From a checkpoint of a small transformer trained on Wikipedia: RMSNorm before each block.
MLP neurons of a small language model. Each row is named by its layer, matrix (gate and up: input weights) and neuron, and shows model dimensions 240-367. Each number is 50 + 10 x the weight over its row's rms, rounded and kept within 0 to 99. A neuron's up and down rows have the sign that makes its largest values positive.
After each neuron's rows, "fires after" lists the tokens most often just before its 100 highest values on Wikipedia text that the model never trained on.

L2.gate439:56 41 57 73 48 41 51 55 47 43 55 33 51 51 47 57 48 49 53 42 51 39 23 61 62 57 58 59 49 54 45 59 42 29 52 57 52 47 38 45 59 39 40 34 51 45 43 51 50 38 50 37 49 46 71 30 45 47 41 67 45 62 43 53 45 38 37 49 55 59 46 55 42 52 39 62 34 60 48 59 53 64 52 59 43 42 50 47 33 43 39 44 32 69 45 49 42 41 57 59 29 45 54 53 51 52 37 46 39 41 53 60 60 59 50 47 42 65 52 43 36 51 50 67 52 61 41 53
L2.up439:46 43 60 53 55 72 52 44 57 41 52 44 55 70 49 59 49 32 73 59 24 53 65 46 55 51 42 53 55 51 60 62 45 63 45 56 54 44 58 56 30 36 61 36 63 54 51 42 61 37 61 40 53 41 54 60 64 46 44 51 51 44 46 57 62 43 33 51 65 43 49 55 58 64 53 63 58 33 62 45 49 56 65 32 39 51 58 55 23 57 40 44 64 55 61 42 64 65 66 34 56 51 60 44 60 55 39 58 55 48 69 37 60 58 47 53 55 47 58 59 50 58 58 47 51 34 48 44
fires after: " ", "-", " |", " un"

L2.gate732:70 54 49 41 49 33 49 64 66 62 63 66 61 40 32 43 50 47 52 51 43 41 50 47 48 42 48 64 42 71 42 50 57 53 47 46 52 58 41 47 40 55 50 52 40 56 61 49 65 48 46 62 51 51 56 74 75 49 46 50 48 63 57 54 41 51 38 42 57 45 49 63 56 53 58 42 52 34 63 45 42 62 63 50 63 44 49 65 59 42 42 46 51 50 44 33 43 66 56 49 51 38 56 60 68 48 45 51 60 40 37 52 54 62 41 56 45 37 56 62 51 46 37 51 69 46 48 48
L2.up732:60 51 43 51 50 44 50 47 61 48 57 43 61 51 53 56 56 46 44 53 56 56 52 64 34 45 33 47 23 36 44 53 49 40 55 69 52 74 53 61 61 38 43 60 43 56 40 42 53 53 44 49 55 46 46 51 46 61 50 29 31 60 51 36 48 66 36 39 60 70 29 38 48 59 48 49 46 49 33 47 56 55 29 56 30 54 42 41 51 54 42 49 37 43 61 63 66 66 47 64 32 61 33 57 42 56 43 80 45 54 47 40 56 40 54 44 49 53 56 43 51 60 44 67 47 65 56 59
fires after: " |", " in", " 80"

L2.gate401:47 57 67 39 47 72 44 64 63 57 68 59 44 39 67 55 40 60 50 54 51 35 64 41 45 42 52 59 57 41 50 33 44 46 46 36 35 53 62 57 60 64 59 62 62 59 43 46 45 64 50 38 71 66 41 36 53 44 48 38 51 42 56 55 50 44 69 40 48 53 51 54 66 30 64 63 34 49 62 45 50 55 57 59 51 58 46 39 44 60 36 46 39 47 58 40 53 41 24 67 49 46 54 61 39 56 42 48 57 48 57 42 27 61 58 35 53 45 24 61 48 56 54 39 48 43 60 59
L2.up401:49 54 55 60 47 60 39 49 50 80 55 42 44 46 51 41 44 59 50 51 55 34 58 49 50 47 63 50 48 56 47 44 41 46 58 58 49 47 62 49 58 35 60 47 60 36 71 73 50 48 66 54 45 50 39 66 52 43 40 61 63 44 33 52 47 34 35 47 38 44 49 51 52 59 51 49 52 50 45 43 44 56 53 45 50 44 29 69 69 51 55 52 53 56 48 69 50 43 48 56 53 64 49 53 52 47 53 48 47 40 57 67 55 48 46 59 44 50 57 34 51 43 57 61 42 42 46 26
fires after: ".", "\n", " "

L2.gate570:62 67 46 48 49 50 51 56 42 59 46 69 54 56 43 52 59 64 58 56 53 54 57 54 37 60 52 60 48 53 47 56 54 53 68 49 58 64 28 69 40 34 38 40 34 58 47 65 45 49 54 70 52 43 47 63 51 54 60 37 59 60 37 38 50 50 39 57 51 66 52 44 64 51 52 48 41 41 49 51 41 46 56 60 61 47 39 64 47 56 55 27 55 56 42 32 44 56 60 50 32 57 35 42 52 50 48 50 70 75 30 50 32 74 52 65 43 49 47 61 53 78 42 55 58 58 45 58
L2.up570:58 70 58 53 63 51 42 31 29 41 49 45 58 61 61 57 40 43 53 38 51 61 46 51 50 62 36 25 42 45 55 40 56 37 54 53 66 49 44 56 57 37 60 42 54 64 57 61 60 60 48 73 66 45 44 54 66 67 62 59 48 38 53 51 58 46 38 41 63 44 48 46 53 49 49 49 60 51 42 48 58 39 24 58 41 35 69 53 42 50 44 68 49 47 50 47 54 41 41 63 52 59 33 53 26 51 56 58 58 46 47 28 53 65 38 42 62 58 62 52 50 62 43 51 55 57 46 37
fires after: " |", " "

L2.gate1135:64 48 55 58 42 76 67 33 56 43 44 29 31 32 64 58 58 46 42 53 45 45 48 67 57 42 53 46 56 59 66 60 43 42 63 40 43 56 59 42 52 56 51 45 46 59 49 44 48 59 36 48 31 63 41 41 43 68 53 53 59 43 72 41 53 50 39 65 35 37 60 50 42 45 67 46 71 56 34 52 42 45 59 46 41 61 43 63 46 61 42 54 41 53 45 40 51 63 52 63 45 39 48 53 35 42 47 50 58 31 52 48 58 56 49 44 54 52 52 58 30 49 35 54 62 75 55 57
L2.up1135:48 53 58 57 66 62 47 62 51 52 57 42 37 19 47 45 34 43 45 34 55 60 39 57 58 44 44 61 36 37 43 55 40 38 57 38 47 59 34 51 53 44 44 44 54 45 58 47 48 53 39 45 43 50 53 57 72 45 54 64 49 41 61 46 41 35 54 50 50 53 44 59 56 46 47 58 36 38 54 41 49 43 47 58 42 48 39 42 63 37 39 44 54 61 47 67 58 38 68 35 59 57 43 64 48 49 47 67 37 51 53 57 23 41 63 38 51 50 50 42 57 43 43 62 47 43 40 51
fires after: "\n"

L2.gate126:40 48 42 35 41 50 56 67 34 73 67 45 45 46 46 55 55 52 47 62 39 61 34 29 44 50 43 49 43 56 56 38 58 55 46 41 31 37 47 57 49 52 47 35 33 55 51 59 50 69 47 62 63 54 79 53 50 54 61 59 54 34 37 51 40 36 49 41 56 45 34 57 34 54 59 60 43 65 38 51 35 53 38 37 82 60 34 70 31 57 49 54 55 63 37 35 58 25 54 51 40 45 57 41 61 47 55 55 59 49 42 35 36 48 39 56 54 52 58 73 61 39 46 47 67 35 41 68
L2.up126:51 47 36 56 62 53 60 43 40 50 44 58 51 53 42 54 49 44 55 60 55 62 30 45 54 44 40 54 31 55 61 49 58 37 47 39 52 41 41 51 53 56 35 61 57 52 51 47 53 40 58 60 44 43 67 64 50 58 53 37 46 54 51 43 60 55 52 47 67 50 38 31 51 70 44 43 50 44 57 30 54 36 41 63 41 39 47 42 47 40 34 56 47 63 45 31 51 62 29 63 55 43 65 53 46 40 51 54 55 34 52 72 50 65 52 53 64 64 42 39 62 64 60 50 49 45 54 40
fires after: " on", " in", " for", " with", " of"

L2.gate68:56 30 66 42 35 46 67 54 37 52 56 42 49 47 53 42 61 43 52 67 35 38 66 54 46 55 56 55 57 68 70 60 43 56 36 29 47 42 37 60 57 63 48 51 35 36 51 55 42 40 52 59 24 52 46 68 41 24 45 47 48 68 26 27 35 58 43 53 40 48 44 62 48 41 41 58 43 54 74 53 39 45 54 44 64 56 49 69 58 40 62 42 50 41 38 56 38 60 38 68 61 50 66 47 41 44 40 35 47 49 41 52 67 46 56 44 49 43 43 68 53 56 44 54 74 36 41 54
L2.up68:35 72 55 45 61 43 36 57 60 57 47 66 55 58 67 48 56 66 43 53 52 55 46 49 49 33 32 55 59 38 33 34 50 30 52 48 46 55 37 61 40 51 33 39 49 48 49 55 68 54 41 29 46 24 39 57 64 43 59 39 44 49 49 57 38 64 38 47 51 42 34 51 69 32 48 68 64 56 39 52 57 51 52 58 52 64 46 27 47 51 55 46 35 32 62 65 46 38 33 72 54 44 55 70 50 43 37 58 60 59 45 54 40 40 48 47 48 53 55 45 39 52 54 57 45 33 45 61
fires after: ","

L2.gate75:50 52 40 49 72 48 63 48 47 57 61 68 51 40 48 30 54 57 45 48 63 38 49 64 56 62 58 39 67 44 46 40 41 44 49 51 48 36 54 43 49 51 60 54 43 51 58 50 49 42 41 45 26 52 50 47 61 57 39 44 59 53 43 43 46 46 49 52 55 58 42 52 67 52 60 44 55 65 40 36 39 66 53 60 44 42 43 61 35 32 52 49 69 35 55 35 47 54 41 54 56 53 63 48 38 71 41 45 54 34 35 56 61 53 65 50 51 50 66 48 56 33 44 39 59 51 39 73
L2.up75:44 60 63 35 55 38 70 55 71 35 50 46 45 66 42 52 51 62 58 47 40 77 47 70 75 65 44 57 51 52 58 53 50 32 45 39 45 65 54 60 57 44 39 46 44 58 63 54 53 49 71 38 51 65 48 42 48 49 54 53 55 55 40 57 50 45 21 63 29 61 56 51 48 36 49 58 41 51 38 27 60 48 42 71 43 51 53 50 49 42 39 56 45 59 59 45 49 49 57 58 39 50 45 58 51 57 47 53 55 50 66 47 36 65 44 40 61 39 52 53 52 28 63 52 51 48 53 56
fires after: " to", " and", " in"

L2.gate155:48 77 40 46 52 52 33 54 48 56 45 58 44 55 43 56 41 64 52 34 52 55 53 51 47 53 53 56 59 59 51 44 57 40 55 58 61 51 51 60 58 48 48 48 44 50 63 53 51 40 55 38 63 59 58 52 49 45 35 51 66 76 48 62 43 52 54 44 39 50 55 52 41 38 52 52 39 40 64 34 53 62 46 50 58 43 42 49 60 59 54 46 44 63 28 50 42 62 42 53 39 54 49 55 38 50 42 35 38 65 37 51 48 63 36 39 41 50 66 51 61 59 47 60 32 52 43 42
L2.up155:61 46 33 32 50 42 41 54 59 54 36 31 62 44 34 65 53 35 40 46 39 59 50 38 23 48 40 55 47 51 49 51 61 50 58 46 51 64 48 51 45 62 62 44 47 59 54 43 49 53 67 42 32 49 53 53 51 59 63 37 44 58 65 39 49 62 43 31 60 39 38 43 48 80 37 59 49 61 61 50 42 33 48 51 45 55 59 52 41 37 44 64 53 58 51 50 39 52 55 72 44 57 46 47 66 44 59 60 57 54 38 53 50 34 48 59 46 49 50 43 47 54 44 50 51 50 54 63
fires after: " |", ";", " 1", " 2", " 65"

L2.gate661:45 47 48 44 47 33 40 41 42 53 53 49 56 41 51 52 62 59 51 48 54 45 53 48 49 40 49 50 50 52 44 57 26 46 43 55 37 30 45 63 50 56 29 54 51 44 37 47 38 50 40 68 40 52 46 40 56 50 56 54 73 61 52 44 51 65 59 51 32 49 45 55 40 39 45 64 44 57 66 56 60 54 45 54 32 59 46 41 45 52 66 26 42 41 49 56 46 56 51 41 47 38 47 43 51 58 62 43 44 61 45 50 25 63 32 48 45 62 49 51 53 58 46 32 51 38 53 67
L2.up661:40 69 60 60 48 60 62 60 57 53 54 54 63 56 37 58 43 44 57 59 55 60 47 48 53 65 50 52 56 47 52 46 38 57 48 68 55 52 25 46 54 55 46 56 48 44 47 46 55 58 41 40 47 61 52 48 37 48 53 49 61 70 63 53 48 65 33 66 50 52 43 41 36 35 29 67 36 56 48 54 47 64 33 54 44 49 32 39 44 58 42 44 53 44 41 55 48 37 48 44 48 54 78 48 45 41 50 30 52 29 56 74 39 67 49 33 50 46 60 53 50 52 51 61 76 55 62 45
fires after: " ", " a"

L2.gate1113:53 58 48 50 41 35 71 46 50 57 44 57 71 50 47 60 51 60 33 42 51 39 48 52 56 44 33 55 52 56 53 61 36 71 47 50 58 65 63 56 40 75 53 43 73 50 73 46 50 49 44 35 71 53 52 36 46 56 37 46 48 67 50 42 48 48 63 48 39 51 44 56 28 49 43 39 51 53 72 52 45 70 52 46 61 44 69 69 57 59 48 61 61 55 56 60 45 35 56 51 49 43 43 47 58 50 42 39 39 50 55 40 54 33 51 54 41 33 49 51 61 46 55 52 60 35 53 46
L2.up1113:47 56 61 47 51 49 56 53 56 53 65 33 55 35 44 55 54 54 46 46 46 52 31 57 43 33 55 77 50 44 39 54 43 50 39 57 63 44 35 41 47 45 43 45 63 45 44 58 54 51 68 25 60 43 61 50 46 66 54 46 49 42 52 58 42 51 57 65 52 52 55 56 39 28 48 56 48 45 54 59 62 45 43 61 50 40 26 51 48 43 62 55 49 54 46 37 50 34 75 47 46 40 54 46 51 34 50 58 42 44 50 31 67 34 67 61 56 40 38 43 67 49 61 65 72 33 53 54
fires after: " a", "-", "'", " an"

L2.gate872:59 38 44 50 57 58 33 30 63 35 48 50 40 58 44 50 53 63 32 48 67 51 48 44 59 64 34 48 49 46 47 49 37 49 57 47 50 52 62 68 64 59 49 30 41 49 45 54 52 35 63 65 55 31 43 33 42 28 56 60 68 55 52 52 40 23 52 45 49 45 67 38 47 49 59 49 61 47 40 52 56 58 51 48 50 52 42 36 52 53 50 41 34 61 35 46 42 51 50 58 61 46 40 53 51 45 46 38 51 43 49 57 45 46 50 36 45 42 26 45 53 54 50 42 27 44 36 74
L2.up872:58 51 47 39 47 48 43 33 50 58 23 52 53 46 74 32 41 46 47 54 46 49 42 55 48 44 57 48 54 33 64 59 30 58 59 58 51 62 48 53 58 47 60 61 51 54 42 43 43 44 64 66 48 46 52 49 53 60 39 35 47 56 62 60 60 42 40 36 53 50 46 47 56 45 45 38 63 62 47 57 47 51 37 40 59 45 56 52 62 68 39 48 54 66 58 50 47 52 57 57 52 74 56 55 45 61 41 68 44 40 50 44 59 47 39 39 54 43 57 43 46 69 52 51 63 66 65 55
fires after: " the", "s", " The", " His", " his"

L2.gate333:65 65 59 65 38 44 44 63 50 45 54 45 45 58 46 29 58 48 53 53 69 55 64 47 47 51 43 47 55 39 52 58 48 66 47 47 54 55 36 70 50 68 54 49 57 56 46 51 43 45 62 45 46 47 58 45 62 64 50 57 47 71 39 43 71 57 54 51 38 51 56 50 54 68 31 63 47 42 52 42 56 57 45 65 34 53 53 44 56 45 41 54 37 52 41 53 45 44 35 59 40 41 41 47 33 43 54 46 64 48 53 49 47 72 48 65 45 58 42 37 42 58 38 69 59 35 38 54
L2.up333:59 46 60 63 48 49 34 48 60 46 53 65 76 59 58 47 51 45 46 52 58 42 52 53 34 42 35 53 39 58 47 44 59 52 54 42 71 44 47 50 43 52 51 57 47 71 52 41 52 58 68 44 43 35 50 64 56 45 45 45 45 58 44 62 53 61 43 58 48 37 55 54 60 51 27 39 35 49 49 55 42 61 38 50 56 36 40 28 49 50 61 51 42 44 52 64 52 44 59 53 37 65 62 36 38 61 59 59 41 35 51 69 48 67 53 36 42 52 63 41 63 36 44 51 46 49 37 33
fires after: ".", " (", " ", " in", " c"

L2.gate1137:45 53 55 50 45 51 39 46 72 36 44 57 43 59 49 33 62 43 56 49 52 40 68 54 42 58 48 43 67 32 54 56 45 48 68 58 47 58 51 56 67 56 68 47 49 47 64 51 34 41 45 53 74 47 38 52 44 49 50 36 53 76 60 56 42 53 52 44 44 54 52 40 57 46 50 53 44 62 50 48 40 58 43 43 68 66 38 38 53 48 37 57 44 57 28 60 42 42 44 52 46 38 41 60 48 55 55 50 50 32 39 57 53 57 46 47 40 46 35 52 48 63 43 39 67 56 40 41
L2.up1137:40 36 44 64 46 39 44 42 38 48 42 36 54 47 66 60 57 52 47 54 58 28 51 49 33 28 40 45 41 51 62 51 47 48 26 36 47 51 34 60 49 52 45 54 50 55 46 52 59 62 30 39 43 51 56 39 49 27 47 39 49 58 68 50 67 49 46 54 47 59 50 43 42 56 51 53 45 38 71 62 49 59 24 43 54 40 52 44 58 60 39 64 33 54 53 54 58 55 54 54 49 48 60 50 47 55 44 45 50 41 50 56 62 55 36 33 45 53 44 49 61 59 51 43 55 51 44 26
fires after: " |", "|", " ("

L2.gate869:42 58 51 33 54 55 49 26 52 53 55 42 49 52 45 35 42 62 62 40 48 25 65 45 36 58 54 36 43 48 58 41 49 55 31 52 34 64 42 29 46 52 59 39 57 42 45 37 43 53 64 29 46 43 46 40 52 61 60 44 34 64 41 39 52 36 29 26 60 59 52 48 44 41 61 54 46 55 41 38 35 50 51 48 66 55 56 51 58 66 52 50 62 56 73 27 45 64 31 50 62 59 48 57 51 44 63 38 50 72 27 61 43 58 37 47 42 54 60 46 49 49 47 48 59 50 51 45
L2.up869:56 49 48 43 45 41 64 52 46 52 44 68 67 42 64 24 60 48 48 47 46 46 52 31 47 49 28 60 45 43 57 44 60 49 62 34 61 53 39 51 68 43 52 54 40 55 48 62 56 54 72 64 36 37 38 57 45 43 51 57 47 43 68 58 56 47 30 60 62 48 53 53 65 51 45 53 59 33 42 33 49 36 59 52 48 56 47 50 43 41 44 72 42 51 51 53 54 44 47 52 45 53 43 48 56 45 34 57 33 49 54 31 60 61 45 68 51 53 65 56 62 61 44 60 41 58 48 48
fires after: ",", " ("

L2.gate38:40 40 48 67 56 49 52 45 47 40 49 53 57 42 48 18 59 63 38 34 61 34 51 70 60 72 55 41 52 55 56 52 43 36 60 54 44 51 57 49 54 37 51 60 37 46 60 44 37 44 58 39 36 45 60 56 59 53 35 49 42 41 55 59 56 33 50 48 39 72 60 62 53 63 60 62 51 50 59 49 47 54 50 51 64 47 56 43 43 52 50 52 47 42 37 35 43 35 69 51 50 31 56 54 53 42 38 44 63 34 30 61 54 61 45 52 31 60 59 53 34 31 28 59 48 55 42 51
L2.up38:60 50 50 49 67 37 46 74 63 47 59 61 45 38 51 36 51 68 49 52 39 47 60 69 33 43 58 47 45 57 59 53 45 38 51 66 30 50 60 64 65 49 48 45 35 43 57 49 39 60 49 51 41 54 60 58 64 41 55 40 24 47 59 45 71 55 47 50 48 62 50 65 59 58 46 66 47 24 42 39 45 33 29 45 58 56 49 47 58 53 39 52 58 37 62 43 53 47 53 50 65 52 44 57 54 51 60 60 50 39 44 52 42 34 49 54 53 47 49 59 45 32 44 56 45 63 61 53
fires after: " to"

L2.gate11:60 47 56 41 60 54 45 46 50 57 62 54 73 39 42 40 68 57 50 55 51 65 50 52 35 58 55 56 34 59 53 39 43 38 47 52 48 42 48 64 54 64 39 38 40 63 53 56 50 56 67 55 37 50 50 43 48 57 52 63 48 44 47 68 40 55 53 50 51 42 71 42 37 42 47 41 50 46 39 36 36 29 54 69 47 65 45 47 48 55 60 38 47 45 37 24 57 58 54 61 51 28 58 78 58 50 69 48 51 49 41 50 37 56 43 23 54 49 52 57 64 55 58 53 55 48 37 68
L2.up11:38 44 47 61 65 44 52 47 81 46 60 58 57 59 64 50 59 45 44 45 54 54 56 44 45 48 58 56 46 57 54 49 52 50 29 49 44 38 52 62 53 52 54 71 50 60 32 57 67 48 70 50 48 62 49 47 48 45 66 34 44 51 49 55 47 64 40 60 51 57 21 61 57 50 39 44 64 52 53 53 53 28 58 33 43 37 68 56 42 30 49 23 44 42 56 45 51 46 55 37 49 49 62 48 48 48 59 62 58 60 49 22 45 48 31 45 51 47 43 43 33 48 55 46 49 57 61 58
fires after: " the", " to", " after", " The"

L2.gate851:56 57 50 48 36 41 60 50 48 48 42 62 47 46 40 44 39 37 24 60 67 35 45 48 50 51 52 38 60 50 48 41 50 66 57 54 40 53 43 44 53 58 58 40 44 40 42 42 58 46 70 51 47 50 55 38 54 63 56 48 36 46 50 69 53 59 37 49 45 46 42 57 45 44 41 51 53 58 40 45 39 42 63 60 52 51 34 46 43 54 43 66 44 37 51 48 38 38 47 58 53 46 52 56 57 39 39 31 41 37 51 54 39 62 48 51 54 67 31 58 69 59 35 54 51 53 58 52
L2.up851:57 37 40 51 37 40 33 49 53 38 59 48 49 52 68 55 49 41 50 45 34 57 50 36 49 54 59 57 62 44 53 61 34 52 68 50 56 42 58 71 59 42 56 47 47 62 62 55 42 47 58 33 51 47 65 37 48 55 45 53 53 61 70 44 40 51 46 52 48 40 50 42 28 49 49 37 55 52 56 33 54 50 54 52 47 32 40 44 65 46 67 70 49 66 50 53 37 61 43 55 53 39 29 57 58 55 53 51 40 53 58 47 50 35 60 59 49 48 42 37 64 46 43 60 45 56 58 50
fires after: " |", "-", "|"

L2.gate1100:24 58 59 57 50 56 53 49 44 57 42 51 61 38 57 32 60 50 50 42 55 56 41 57 40 39 42 51 50 56 50 47 43 47 54 49 63 43 87 65 56 71 39 48 53 51 67 35 53 32 56 50 66 60 50 43 60 53 52 42 43 55 62 54 64 44 46 58 37 50 50 64 47 52 63 38 33 38 36 66 72 38 69 46 52 47 61 66 48 52 52 59 62 47 67 56 66 42 51 47 69 38 50 50 54 71 48 66 56 53 52 58 60 57 63 69 57 60 36 58 39 38 58 41 46 55 43 51
L2.up1100:44 51 50 52 66 41 57 43 51 57 81 51 50 39 40 31 38 61 37 41 71 63 48 40 57 52 35 53 41 64 49 45 43 53 55 53 47 34 44 59 57 58 56 55 48 46 46 58 30 54 42 48 57 44 52 49 36 51 44 52 38 56 58 73 62 78 63 38 47 46 43 48 55 50 59 36 62 36 52 57 46 50 65 42 52 67 68 40 57 59 59 53 52 33 62 53 58 49 52 43 50 60 37 51 30 33 56 57 38 59 51 57 35 60 45 58 56 34 50 41 30 47 44 60 48 41 33 49
fires after: " the", " The", " following", " a"

L2.gate320:57 33 64 60 51 61 57 47 56 58 36 61 60 60 42 58 44 40 58 44 37 52 47 54 79 55 42 44 66 46 31 46 45 59 49 31 56 58 46 59 44 57 53 43 45 49 56 53 39 51 53 66 55 43 49 45 72 53 58 46 48 50 53 64 51 40 43 40 49 65 40 44 48 45 52 36 57 44 44 50 51 59 50 34 60 33 47 59 41 49 28 48 50 56 59 61 49 59 45 67 42 53 45 53 38 77 61 39 37 57 52 49 54 28 57 34 42 67 49 52 41 71 46 47 58 44 33 54
L2.up320:54 51 44 53 65 67 34 63 57 38 35 31 45 48 25 57 45 52 49 45 31 50 33 58 60 48 29 58 55 47 66 28 35 58 48 50 49 52 50 49 62 71 30 53 53 52 44 42 31 59 58 53 50 50 38 53 53 47 56 51 38 55 56 35 46 27 66 61 40 50 52 36 49 23 58 51 50 46 29 34 58 66 48 57 45 42 46 49 36 36 55 49 36 45 55 55 53 35 55 48 51 54 49 56 45 54 51 40 49 37 41 61 67 46 51 37 50 51 41 54 42 58 53 47 51 45 42 58
fires after: " a", " an", " A"

L2.gate625:55 42 34 53 44 32 51 48 33 36 64 64 37 44 51 45 45 56 43 32 58 55 45 44 46 43 57 42 60 57 45 49 52 44 61 41 48 39 48 48 45 51 52 51 57 46 59 46 48 41 56 50 58 60 33 52 48 26 41 53 33 53 47 41 48 38 42 38 39 39 45 53 68 48 45 59 69 54 60 39 54 57 51 57 37 65 37 56 47 37 53 59 53 55 56 48 48 51 54 46 33 63 76 41 42 66 63 48 68 53 39 71 46 50 52 58 51 55 44 31 69 40 52 35 40 45 52 49
L2.up625:50 47 57 56 47 57 47 50 56 49 55 65 42 58 54 55 49 45 52 44 67 44 46 33 60 47 38 41 59 33 52 44 52 49 30 51 44 37 44 38 60 72 48 64 50 59 44 42 43 46 69 53 42 48 44 45 37 43 48 51 64 49 73 50 47 54 53 38 68 61 39 46 60 50 55 57 46 51 45 49 41 52 46 28 48 60 57 45 43 43 36 57 41 56 55 51 46 26 56 47 56 54 43 50 42 42 43 34 54 46 42 51 53 54 44 38 57 29 62 63 44 49 42 65 71 42 34 57
fires after: ",", " in", " New", " of"

L2.gate726:46 43 46 54 41 37 52 46 29 54 62 43 43 67 56 45 45 54 46 39 49 57 41 55 21 62 53 37 34 55 48 47 58 43 44 62 41 53 55 51 39 57 42 43 47 49 58 51 45 34 42 53 50 47 34 51 53 48 55 50 58 63 51 49 40 53 40 51 38 43 52 38 57 60 33 67 47 47 24 55 47 48 58 52 48 47 21 52 49 39 55 43 37 60 47 45 38 52 58 52 55 61 45 46 42 57 54 39 51 49 45 25 45 65 66 53 41 56 57 45 54 44 47 46 44 34 35 53
L2.up726:45 62 67 49 32 47 40 33 52 22 44 70 43 48 41 47 57 49 45 42 47 51 55 40 46 53 34 57 47 44 66 60 47 32 64 43 46 35 40 34 51 48 60 39 45 32 55 47 52 58 55 57 68 36 49 40 54 56 40 58 53 54 55 40 63 33 49 59 47 55 58 54 57 40 57 68 50 61 55 61 44 46 38 48 57 36 65 53 67 51 29 24 59 71 53 65 44 49 50 43 35 60 39 54 44 38 55 49 30 55 60 49 55 25 47 56 41 44 48 28 43 57 52 37 53 45 49 55
fires after: " the", " The", "\n", ","

L2.gate729:39 54 45 56 42 59 56 36 61 51 46 55 54 26 48 49 30 40 58 65 53 50 50 37 61 45 62 68 54 59 65 53 56 42 55 46 72 47 54 60 50 52 50 57 51 48 37 39 62 49 61 61 32 38 50 42 53 51 52 64 39 53 57 44 43 58 42 36 48 47 50 53 64 72 34 56 43 57 66 44 46 48 46 61 62 55 49 43 62 34 65 44 31 45 34 46 37 38 61 68 57 24 38 55 21 39 47 48 52 48 43 46 49 56 31 31 40 52 58 52 56 32 45 64 43 49 63 54
L2.up729:43 46 46 40 30 59 52 54 53 56 55 71 49 37 56 48 46 42 54 36 55 48 59 36 36 59 57 42 55 52 57 40 55 58 50 48 52 49 55 46 61 51 60 41 29 55 55 46 63 29 39 54 67 38 41 51 45 45 41 49 41 65 59 46 58 48 41 55 43 30 58 37 57 52 50 59 39 48 57 52 47 48 47 66 49 62 58 47 42 42 59 62 35 58 56 63 50 48 45 50 57 61 51 42 27 41 48 33 42 57 34 39 48 58 66 46 52 44 52 45 28 55 43 72 54 53 58 58
fires after: " |", "–", " 6", " living"